config.yaml
num_hidden_layers: 13
hidden_size: 256
num_attention_heads: 4
num_key_value_heads: 4
head_dim: 64
intermediate_size: 320
vocab_size: 8192
hidden_act: "swiglu"
norm: "rmsnorm"
norm_place: "pre"
norm_eps: 1e-06
positions: "rope"
rope_theta: 10000.0
rope_fraction: 1.0
qk_norm: false
attn_scale: 0.125
bias: "none"
tie_word_embeddings: false
parallel_block: false
init: "uniform"
init_std_qkv: 0.0312
init_std_o: 0.00613
init_std_up: 0.0312
init_std_down: 0.00613
init_mimetic: 0.5
optimizer: "adam_variant"
learning_rate: 0.00131
lr_mult_o: 1.51
beta1: 0.9
lr_head: 0.00641
max_grad_norm: 1.0
warmup_steps: 471
schedule: "wsd"
decay_fraction: 0.802
decay_shape: "linear"
final_lr_fraction: 0.0
batch_tokens: [32768, 65536, 131072]
max_seq_len: 1024
doc_mask: true
train_tokens: 296500000
max_steps: 4217
dataset: "wikipedia_en"
MLP neurons of a small language model. Each row is named by its layer, matrix (down: output weights) and neuron, and shows model dimensions 128-255. Each number is 500 + 50 x the weight over its row's rms, rounded and kept within 0 to 999. Numbers have three digits each. A neuron's up and down rows have the sign that makes its largest values positive.
A block is one neuron, or neurons of one layer that tend to fire together. After each block is what it responds to, as a language model described it from the Wikipedia text at the highest values.

L4.down27:477469446628471477467502453439536484601494545541537485545467471484546525562593427560512462561502497501475458431466413403488493449338483488467609441500446493578582457547507593470441422410542442488497483530462494506510512571527538522512518434525477469536490486543449548520486493534542525486537490458456512462547550464478468436555455547511507423499573614502461455477589526500485490469577
L4.down98:548563437508528536450457437486507517496439503524503512499543579491429480511486523505463526506449528440565454513578676433560493524577521485605468477507573457478474391505513464494404581540547508505515534466470404618497454418432471418486563492449475451433501451512506469525434530482478511503473492423553450529503424538548488580509547594390504502496489563449484489485642552527507553430650
L4.down194:452501569533560460542529540471476526485590424533505477557401466474555555482516482592491559436478504463515521506468547484480514411500488457500507408470567544433478487532532545496491417461482453512394515383477553427474454491447462508480509488593595492577478489458564482567413531403467468494504553578454555449495489498466463457570541472527524581546583467406485472522440538430504448461383
L4.down265:508610513486552492525566586547520443496549488520477514456535460554457390469466444519541518451516524437414498387494505539496459397555421517481493543500430446578544550511574495510525550531514522557478435584552446509464495521514619515499561515543537494509470420495406547503556492497558548439606534591418499502561454474597464421455478466532524524536510486540479576492508522478489514417748
Infobox and table separators. Separator tokens inside Wikipedia infobox fields and tables, such as the slash in "Team / Apps / (Gls)", the colon after "Platforms" or "Genus", and column pipes; weaker on scattered prose words.

L10.down75:584449572443464488526543562472495418428510459474492571480491573470543443426518484428478517487561425470498476488572439498516431504575500525508470523435563561474506535490456495546582583484442505509520492538473553516522463486520516481523486548567532562506524566545541509510426478480434505477544433499535559577427459520560447460574507545505535486477321514560470575465597583612419509529528
L10.down82:489444499449545549519483552451450516439523499555462527525426529607552597524505504511464425439496449499619477571423508473513523591563532452503522522469515487615591430465496430546487536481529426548497473479523511568460510479450419517570598475528474439415411515469569511489461514488473516446483538494453507471480610426359567542560444480479477494497405509555413603478464527503515631517503
L10.down173:465479457457500490540550503482470478434527491522504483550500541644441432450530478468528429436526470495470565539439524556491567492521488459573448620514472548510483344439513462598483477537461483432492517502538463496498625442542551469438507536501510541464449437523573443440507464538452525492560529451473574465525526432304539579402518525521449558542537436548577466425584606502561504488463
L10.down182:548486473452539476508588450499538504497533554562602404471563458521514508527483590564529426485450405489552488533442504455500502430414452440608553467437507488498514442430487520494467509409473530420503509527561469519438595486509578529534564530558439449545462543476566483546389550447501498534589595562507474457517521374424426545542490575532483503443440438464484447475479432522526516519479
Mid-word "-ti-" fragments. Middle fragments of long Latinate words, mostly "ti" before -on/-ve, as in innova-ti-on, provoca-ti-ve, preci-si-on; sometimes table cells or ordinals.

L4.down114:533519552509471541506525517469518486521519530527456413584482576514527511438437414448495448447466452535523457540535583460416461460502443501483577528535497480467580333497456556443560524504552576519520521413510526526514483423571560480500550571559449524448601509521624422474451562443565508435493488534513382503465499511394434512465527505470444521416485545421513538476513506443522452450507
L4.down153:511376496449521527523510491571467559527459482534541497553424536545494481534575499488471514517587399449485555504484646423456462489476467548463522507445470523496447446525483627518607510515489521333531455421540465508565519483539542498499519611495466492542544488398576538512535493528512548532560354486587510430562585551462517505591484390641510490494523556518513455565437507505532514586511
L4.down251:520393457589457586519574489485502557532557430542487473588446647525558488480572578559536532561463529421480475454478649442541505461507473540496485514482519541507453428509546543516657565555562458426495494385559472582565547587498514496502530527448477505464513401531513529502517527454563600501514399501553424469520507563499524515483415402647513564580611568515519414567388453457483488515537
L4.down252:532502515467500543556385483424533446500509591526494462474517568499509494417489561426514490475483538425526527456513510492456476475464472552469532473607418461494475484572485494518463513650571478567521531438413543502533544664596493435392519511482502584428523513456511535463437463475456582584479446548462480476566468484589538486599478537518541517455494528558545523504468545451433478568558
Modal verbs after subjects. Modal and infinitive verbs right after a clause's subject, usually before a base verb, as in damping can be, program would return, believed to be.

L4.down20:438474575566442515481418535510443588495499346556432480534538469496470526468475499455476501485477531508502550434463605532422462405478497583448614561571471456485484553417461516556454506503666495563496432506448513477469566493564446485565564471530426546419535535429544481599535555491419530456391510567487472502542491411398490528549455490542505528543601453496416448491499462497431557530335
L4.down21:569485461486548479508571449508513571472512569505520481473542468406431562403433488473471547546482483515509513441639534553477521532434472495476483451428553465460416520564416512485388512431461519464465507384567479459456426477530471489514493501470510494533524504486544520557539508462476526543534516561596489483476507442685577486603488477536542446489477496469442445439419535451427461539480
L4.down61:560460439424398535535512526570455537561502532493545543471473474520608449490458497508496501521504466429434453505527477533498452491533497504499466476557477585444526596397516538568524597552444474464444497538486575527504423507469528518461538557523617564520542523374581419543537552528475519450496493456459506549401524454335550550512590484413599494467549504468496479456530525502450489473428
L4.down159:540421435488535520502473492588428497479411472453465467497528451479469485370479490434553436505601462484588574458451624494545555530521480454478487525486485496445508585489466518466526589532552592397464481500528532554543511372438511510471495551506507469593554540461476537589521506400474564504489503452522540405610505545368438434511548459495528473525540418570494523491437403538458429441462
Time colon separator. The colon splitting minutes and seconds or hours, as in 4:32, 3:16, 8:25, 15:08; weaker on name-starts and "of"/"a" in tables and lists.

L8.down107:539513512510546472515505488416468555454490527586574470508537473606546522499492458471448476460563536509421601493524439531539431441485414482556441470502595531488550578450538473483408525518514472465536493514517480525516432519508516478467566542539487525508502397517560521509460540458528491535528504466467423641490520575562484471538512525547518515612422480460490402486553567581512489526502
Split word and number pieces. Early pieces of words or numbers split into several tokens, such as 15 in $150, gg in digging, sc in scalar, plus pipes in table separator rows.

L8.down209:522528541508489558516548492551492520604464622499444516517575449435523484451459506395515510543528482493398505533488534485470516440485517568496513494547422423372602555529417482538499382580552526441468543497477549431465442511462488595531462588531527562433509561503512521491657487437515511483473513477392444507463446536418474408468473646554477554463524551505511479510463461452483458590506
Numeric table cells. Decimal points and number pieces inside Wikipedia table cells: climate temperatures, vote and population percentages, chart positions, e.g. 20.4, 30.06%, 27–23.

L10.down38:508568520504449505496428603407522497475431432440466545582584529466472539526543421506466553562446444476464474510547625462510489513474496542476624511494544475455519572434480458549527516416512483543475547507568523468529472525536486451430545427474546478572426491416439523453559521498514447501493474510448481577478427462565472415487537561496510537507522477463508464542526487563637542480509
L10.down79:555526409478488428436528606555464445551456469509475610587543498553471476446537565440469358600448437448525459503510463460462494596510534521511493445451558551469573452435401471503441570500513543449480515438560572493565555517455490449508470533446533470507596489473572500477586480446538598520445449474486461517524548536511478633452481431502520642503469477504493490534526495506503516580528
L10.down147:479450574477518481541539523513453459468471489467506554465523538512473573530585467456508474510494545460480577541466534478492458480513505495440555446512437494507527400543486458489564511539513532508420530512484467557587411358522503514492500453492428498433435373463532517501565536427452527478458507486483443503424527474572492515476506506545405549444554450433480488575531452489431575304487
L10.down318:435524584456501505542492511472531392463452529486469486593476511536473465489472485503452499581452521490434476523445688441548505526442498564509437538544479430463420436529555508515424380485553568461530571567556566559468425485484485532530536475435511532534501539522418512367446466504542471479520427546482528476547548533461602492540457491580481482438482483490443456482417541469473549451432
Clause-continuing comma. Commas, sometimes "and", right after a clause or phrase seems complete, before more is added, as in "a young, jovial lawyer" or "quickly, but".

L10.down21:468390459487536541606606580459532505511553448443466591541504551556552472489452398470484520503547562494509549489410417526439453560524532489499564523486524494552476513418552482483521506589589424539568531465566458455524479461515465564499436537469557626513491478530510481482509579527562547473461475543482443476436570429476483536427430548459555535553509536480442507502547482588476452562472
L10.down170:465458479470511539499453501484483458529481479565605454546491522540468502522495450494486515519472536533694530494545565490523554547496473447536499505470440461537450435481434584511462514632399510600505534536512508520454419530481534525539551505574538508467315420470464547435574471560422503486521557531426489435460503453472474444477543476534481455441428439519520555558499559538490510391628
L10.down258:521504506454594438485489411482514551521462525501457552551474514472521473482405469439476504508485493486487489495421432523501522496475500522491577516459567468548431509495565475464552459552536480532524518325484545540526525508477491597492586565434510555534522532513562514467487445511603417447468467475535456465532525451557553603544395536542616559457512568532427586501486432503524403495528
L10.down280:559487561443530501508545508551531565560511471471602647550484483476562545519514492468470568450519483518474496558500477488632481447562486528468487487415559519555464576394600520491496508545497475529597484491477548555479505490475466466543458575465501548444462525574531504525525529527477482579517571433514554555474453533620583529463457489447475483506310559406410501470496563544511536502477
Location-phrase "the". Mostly "the" after spatial prepositions (at, in, to, under, over) in place descriptions, e.g. "in the Ariège", "to the west"; rarely mid-word fragments.

L10.down74:499468532502556557502571486539492482455598534518483510412536482468575483461374472492436565470487508482448560579415510492457553511528471589498472487547604433488518402483586485540478512581595565522493526523517460489532460616490501441500463466600537563552527475484495549461553541472494581512517527608571558479433493430566479466460462543573417457441458402412506465602538496537415570430468
L10.down96:602497520558541545494518412465489479446514430530471478497531551529444511551531507351595486502418423475509545395473485432492418431484488476501561528484446410615491458496523498485569550452499477516458475453479443588472525576469533511477495524476467490517443426489609440355433423479539494440524489461497499544596509516510441468475516424496583456480569423475442468574460503454602443467488
L10.down97:629502503535541574506555581464492423445557494463518454507506489402511560532542505478421535579464495462469527503531435486511545420508513530553456497565409482436429614439492470508535612490536495361505456452490449542541514460527550550554535537465434541550542486524550412404489411545529515498522545439492525480464513437664518497463536505572514543478504560428500436571495572495521516423576
L10.down260:410511531537552462381541468513485461456458525527428517544564516398484507496455619415540397534467464356523466620420466483560443566516444574489493359562552492577540484528488558585452479424417432483407538584597527468592434583446480455475418590563483489495537489496499540508379482511481515555455512474499479521444520577448489505506552456595494472460584444538471356517479503439503480441489
As of (date). The word of in "As of" right before a date or census, such as "As of 2025"; more weakly in, at, as introducing times or positions.

L10.down136:533542480453461461447610478387446541484608521525497503532480517531471480487507540476511526413598528441501554548532514573519424491400431511526404394384494468551509389502575479532495476449420510487445519517542491501528430493438560562542467560544564433508453463543578521550488544485459572484463526417533498617453471493597548428372529496558533569521523450543541475496529558512550566551491
L10.down162:544461397457493464479494478505459483504479526561537614484487601517412472500479431542589426448557540542458449510540507449530487510484505574496538445596557545537486448501393494576489541514483546477533541427484490518462515417536460501477450455492546492462571454537464592532551590498551505397548549512397522519461446526383550563493510430407550527544490476480478490531438471537595570539471
L10.down171:493568435477490509446389524496463466536481512519442460457489625556555521522564384472504441479490480503471567517553491543524424489544465501533493489432472530546464525534575493533546434506532450576552475507538451549417528517553522582521512530437473440537430532505556439517504556419514463488496554466508545477353478517611513518421545451482521533456573413486485475515523510541484480461591
L10.down269:448500489491404494543491551416475504414487569479530591488480546512521462466548499531558529479482493542512433476516564444557565507556436511508364389409521505593511497509433502490506499519426527649447485475457576493561441489420529599481493504462410443514428465545501571466476442419470554459419449429512504555494498497481468425485503514496588505554456566481487540464464533490595542373558
Table and infobox field labels. First word of header cells or field names in Wikipedia tables and infobox lists, e.g. No. in track listings, Date, Party, Campus, Molar mass.

L8.down304:519575480607529478477519511485473440561542491465508512492481493467495510451488476561582454513547476489443542495506499446514410499506478491423490521521448435544543465530433469489474470426534496495514563512489543512572515579502466499512540455458470478451475459486486511498530483484547517459589486461453461528566546427438539500406477511517526539383465541484458466518461455477465514483530
Table and list field tokens. Separators and short field values in Wikipedia tables, infoboxes and career lists, such as the N in coordinates, W for a win, and | or / between cells.

L8.down277:568539436615566573552516571412555437525441458523500484561529569500521522491532444478548361472488461481603510511527476467549491471528552460541475515458532459529417491603464559592584486392447486466518418560406506526434511576391552482574519505520487495513571440462481440543507510460588586444532557523421460456493606477385507511457525551487510514515467565508538490484449444434613497496468
Field-to-value separators. Separators such as colons, pipes and open brackets in infobox and table rows, just before a number or code (Postal code: 7570, Record high °C (°F) | 19.5).

L4.down121:440465515498531517546498436540487484467537509547432534529506536523594407572491512587421477534512456516514455479458384472461493525521525516538534577525488468539576524468440544433560512480640430392554457401540361406568486452597475491484522505512509429500415457485484492492547429478507490444491491567508473543493510485410487517566507446499485549543519520500567515425496444497438405557560
L4.down209:458601529501630549533423517498522498479507527510501543498557455522508463450522526548466542502422567425534479459478545482538490559434420487514543469448549470497502587585471531432488476514487525441479458582429444440491498441477480422471573423538517486463482475646436354460454486512526549477529508420556402426495392417496552492552485541578544527482521463573577579511533502448513463474534
L4.down295:482471463486542506508466432489427473496577501431505474427524500492491489532530459456469527543475504586523631516434477499497463543505571550477468537486507554492477445344528514392544483454453547521501492487555501492509591407574449466494511478502526548382500470460572545517447490486465477432487498562467377544563623539417392480538506591539434495629500468495529439425523563519567512527461
L4.down305:459538485412450499415478474523438398418523503459502475481469484512524480513509472529476597448449511481474553482451509490552435440390416517520430479505455479431475403473495423551431453530518540507519556508485598468512521406448532428508507532571550421444530461551503430464414496543550513474495502506578470569487496450419480556435484500494445497514468431464525528481469495547505447533385
Infobox and table tokens. Tokens in structured Wikipedia text such as infoboxes, climate tables and route listings, notably compass-direction words and parentheses after numbers: "North Eastern", "south-west", "20.1 (".

L8.down91:580516487434571571559616457338480538549472481476620466552453566469441539562444497494543527553502550511486436471457564513506448573490494442505584574457635501463456468579611456487533435554571458496535513557499515506480499481452559495451561421466517543502515617492512499493509537530477456606550471553500516462472421485397483522505508460475468573467481531467523446482520510404477519585451
Mid-word fragments after prefixes. Word-piece fragments inside a word after a prefix or opening bracket/quote, like un|published, un|opposed, (|piano), en|rolled, "|gipsy.

L10.down14:537558320501494558419564462475494522522515496548474513558642582480434519539566509552416529454446537539430556504493470491495520523435458537398576494424501432503439496453510469458447578480444478453494578482439460429478490485518542620517419565530515478479482407466521524481476500471496428462412545477572488530462449416431400527507487512515590577530559503506529516531492483524528547520536
L10.down80:491519450504454617480637526489480572529473448547485474453446540578505523471471549492475597393528521477527487509520389512413568541520525502515431531530414493470464434543509569515462452405588479490485455430599549480508479471446513558532492539399451469469535445582467481551538505537458550405502484605490565556607588545452610517450553467533462553513671513475522514542463550501455496503507
L10.down156:552527458430490479560461507586618439508493595559503537510464539601537490589525465484610459497472537462472500458511541439484497575484526401458565587485515559524551477524540433463442461574476540570578535439387469475564485461541510437463495499505548480492528415449561537472449501451517507500468401505492480408538435488555503527454478409448429527504570533568455504572564474545387511553561
L10.down250:522488445451528515526561539437506544488511492406495512512468557534537547515500513423495596481351527423571454452475494502502493465598554377532502512497520538554482439554510493578562483440576450526513493489581518533508496469498478419450497536482552513480489529431482470448497550506455600498446526488448542430434593453463427518451443537414516559608518515508556519546430624492587421533513
Comma after named entities. Commas and similar joiners right after a proper noun or named phrase, mostly inside lists or appositions, e.g. "Great Plains, Labrador", "Greece, Cyprus", "Charles Howard, 1st Earl".

L8.down254:600508530489471565522432592592582450555546547489517540549481578593485506536461473498491556556519576477594475568479450509487503521490528478490516455579439489532467590515420520522493519374579482467576465417492494488413462467536472535473537543502508349477499500555511521585455517494496561550454472519481518516492521534532529501487501537458484410490507449532502477479559533455511521485492
Inside multi-token proper names. Mostly "of" linking institution names (Ministry of, Department of, Institute of), plus mid-word pieces of foreign place or personal names (Rhe-in, Uma-y-yad, Som-ali).

L10.down34:542440498431499494531530472470469508482513460490530498513570557412534546447550516488518545560523459525460420413476528456479503511478525556467504462533489497521555455547515536460420496448515517469481562480442511486586431545397564583494564558506541472395529501483540482499538513503524549569520534591580496480519493539401580503458486568457502517477445447430510540511527397511488577545346
L10.down123:481383425588466445522498531488516498567483522477559449510510491543559557529429521483559424458482424508435460517425453504536509365502473516509539512562467563505501473570534467512527548448589453451564477525533525549496571473540489479447418496507499479519511445492541495598467465432556464500437633566468510513544514451385408479505486495415491479486441617471537475455490536526592527620403
L10.down132:430447608412517535465456490489529442532448496517463530550486492508457528496491471415475459576508483433465485534552535565566481504505579622444480518419522466514463576555485591552601401472483472485458447560568459520504606509438434498485471522489512596510410550562329532503503531563485518571471521547565481476453513396572498560541477509514563524430415589483487501474494531508618449508402
L10.down139:507539485609467482478493472550534373487517571484466469487488442593501458571520541510553581528506486578516468546484502529527434463466450472508525457453449494431493624557572477508573490429536493511454597496531548531532522581502533574555463431550447421481536523467499494564589497489546500505479461530460535576478564457419488484431495441443466525449505605495442486522468475471581641594389
Slot before a number. Tokens right before a number fills in, such as month names in dates, "of" in "population of", colons in infobox fields (Total:, Density:), and table pipes.

L8.down137:561499407500489461485599448567521542500494581471459470567467538509501494431462558494480560505460526474552573498457531483434464565496471477508420400535528487520520448437449486466446476544574572552463524458469542531559524441487428375488503479464544458550514496495522558485553538451529560513491494572478531571555504546468488565462473496506507551447418598499477498555526536556511560414436
Markdown table separator dashes. Hyphens inside the |---|---| separator row under markdown table headers, e.g. election results, track listings, sports stats; rarely numbers in lists.

L4.down109:556494456467429575438641449471495434483587479597587553467532500456445527483493454527480526498491523549389465502420587470608426458429534459504530516546567516560494491551483439598411430513486524528415478532542511458540495557471495552527600440519473497559483433550598545529455448548478502530499406547490511380631509421408418515496560467430546495542457525499575501570385468468485535479442
L4.down120:482462491576531456554396470436503475491514430499542538459541469495521539502435559561571437525569520486523479512514523473552463463495503478482482564542512515493519392510485440518517544461584559589489532509467417509612452470449414459502469578450465647484447488556603470521461421527504509453501438434474530406508519455308523516532597447516532455572491493518519552525472529499461515534495
L4.down202:498511523462460468413622453490470514551565543595510623464506471501476516526494502484522527424492515479483464451414558444547461515497494481505490473552592509501510466482460494557410482526481549502430508529504557451466534582501509514582605458553527478504472497521588492531476479510479449579510385513528540425567482437279493531484527427451513461549411514481576502559440504451499450501493
L4.down207:482474467366511503540589442525489464585541562612460545470524527552484503535532477552467471579591478480438546533538584448486483421461542417389511477504487481580484444488514616498570450448422485497541470401441493506534462614490468521544467551575397496501491448446512533480540421485501418534528476489456554510523530536349541562537524557527531492499524425510509525540478506545458508541398
Preposition "at" marking place/time. Mostly "at"/"At" introducing a location, time or condition, often sentence-initial (At the end, at the Ebell Club), plus word-initial "At" pieces (Atkins, Atop).

L4.down36:514484536550468467419411494465405496436540422512477556520471425410504544414490486466431504492453536562536456487449540536400526574517499491500492541418525477577599544387412542454533516471523411465476467436570518489466488481537400423514525509544552571504515551426513498596501537557505498574445500507441440418406548573422396413516539509546540499501481549394487514525526519426477635524439
L4.down101:481429477543496553514549564502450516484512525499487465614421514484490393586491469467497459492502386460467495511490500471511487509453526445548449420492494466525540602475417486460592464515478504461490455469425483473529462592510430399520505359452508557459440529454512481519487561439406464599522464480504504450574503484566466494505421542448512518474502480423539448458517568485500558485480
L4.down102:463531636601430449432625497479510452504510485434500577440497424556399453540528505512476558553568410559508535489437539521493552522533364552518486470523510435448484485412357553450493469513427502498495491472444442510511497540631461496476512554585540403536562456519430544556502561412610455543481536531565433440531454548624416501486429510469547583525511577471412527478491591524542434520504
L4.down122:487478539498453536483430546498472526477467518514488595467453483628526477563528505514441441524485471563479430580535590549466551556524587523485441443481473529396508558471395528459523492484424467634537537459549550475512524432469425485460478526571536535396503619528448401516517469531597451567514476412576460511492516494420527508528426530411537494568490435488545628455467527521488476548498
Number-internal separators. Decimal points, colons, commas and table pipes right after a digit inside numbers in infoboxes, climate and election tables, such as 0.02, 3:57, 1,252.

L4.down55:491494544500483478438503556482416543545452470498473497431437553513587543582479478438537456450532560502577482522498467564485428520515554528503541509475490518495518383466486507628483476529509451505454525555468418426474419487517415412442471487479528512516472494597477573480522505440436465461440482559496471447492536514480463492593515493531462578441580410438538502537551419482484535436493
L4.down138:441494535601465434476509564449569447527458391503516547468510613502612480544529487561542462442510538523562464526534408579430527455478530440417488371431597607484492488515499600516608511529613486492511403478529419589455483509479516546592516459521470517549528484546523506491411577455592629498553464438501577478527498449463464525611514493496409533418559591537548523503494538529445496579477
L4.down157:475475503536438579538446457500556475551507479482523472532505437407528555441457480562506508463565561496504479521444571387463412553571515481518527434582575488506490568434543515499407563512530511509488516408477541463546447490513551498452493541506492498465424464478481564551448567525412516418428450426559484466555535440312482462532494521518523485532498543423556551555389535485477443590418
L4.down234:451545553540524446487482470492557479531466448444560548491443508534533456509513556393513559576520502501508552520433530505508483541565522486448522461568574522398478371569495589517475399510519549462507537485478490506462496548524461456556466487477551530548547532526495473577492483493580430483476471553567477531461532470241507510490503515516537428464550461518589562527538447397421469509259
Nouns inside noun phrases. Common nouns or modifiers just after an article or adjective, often the first part of a compound, e.g. history museum, TV series, side, edition.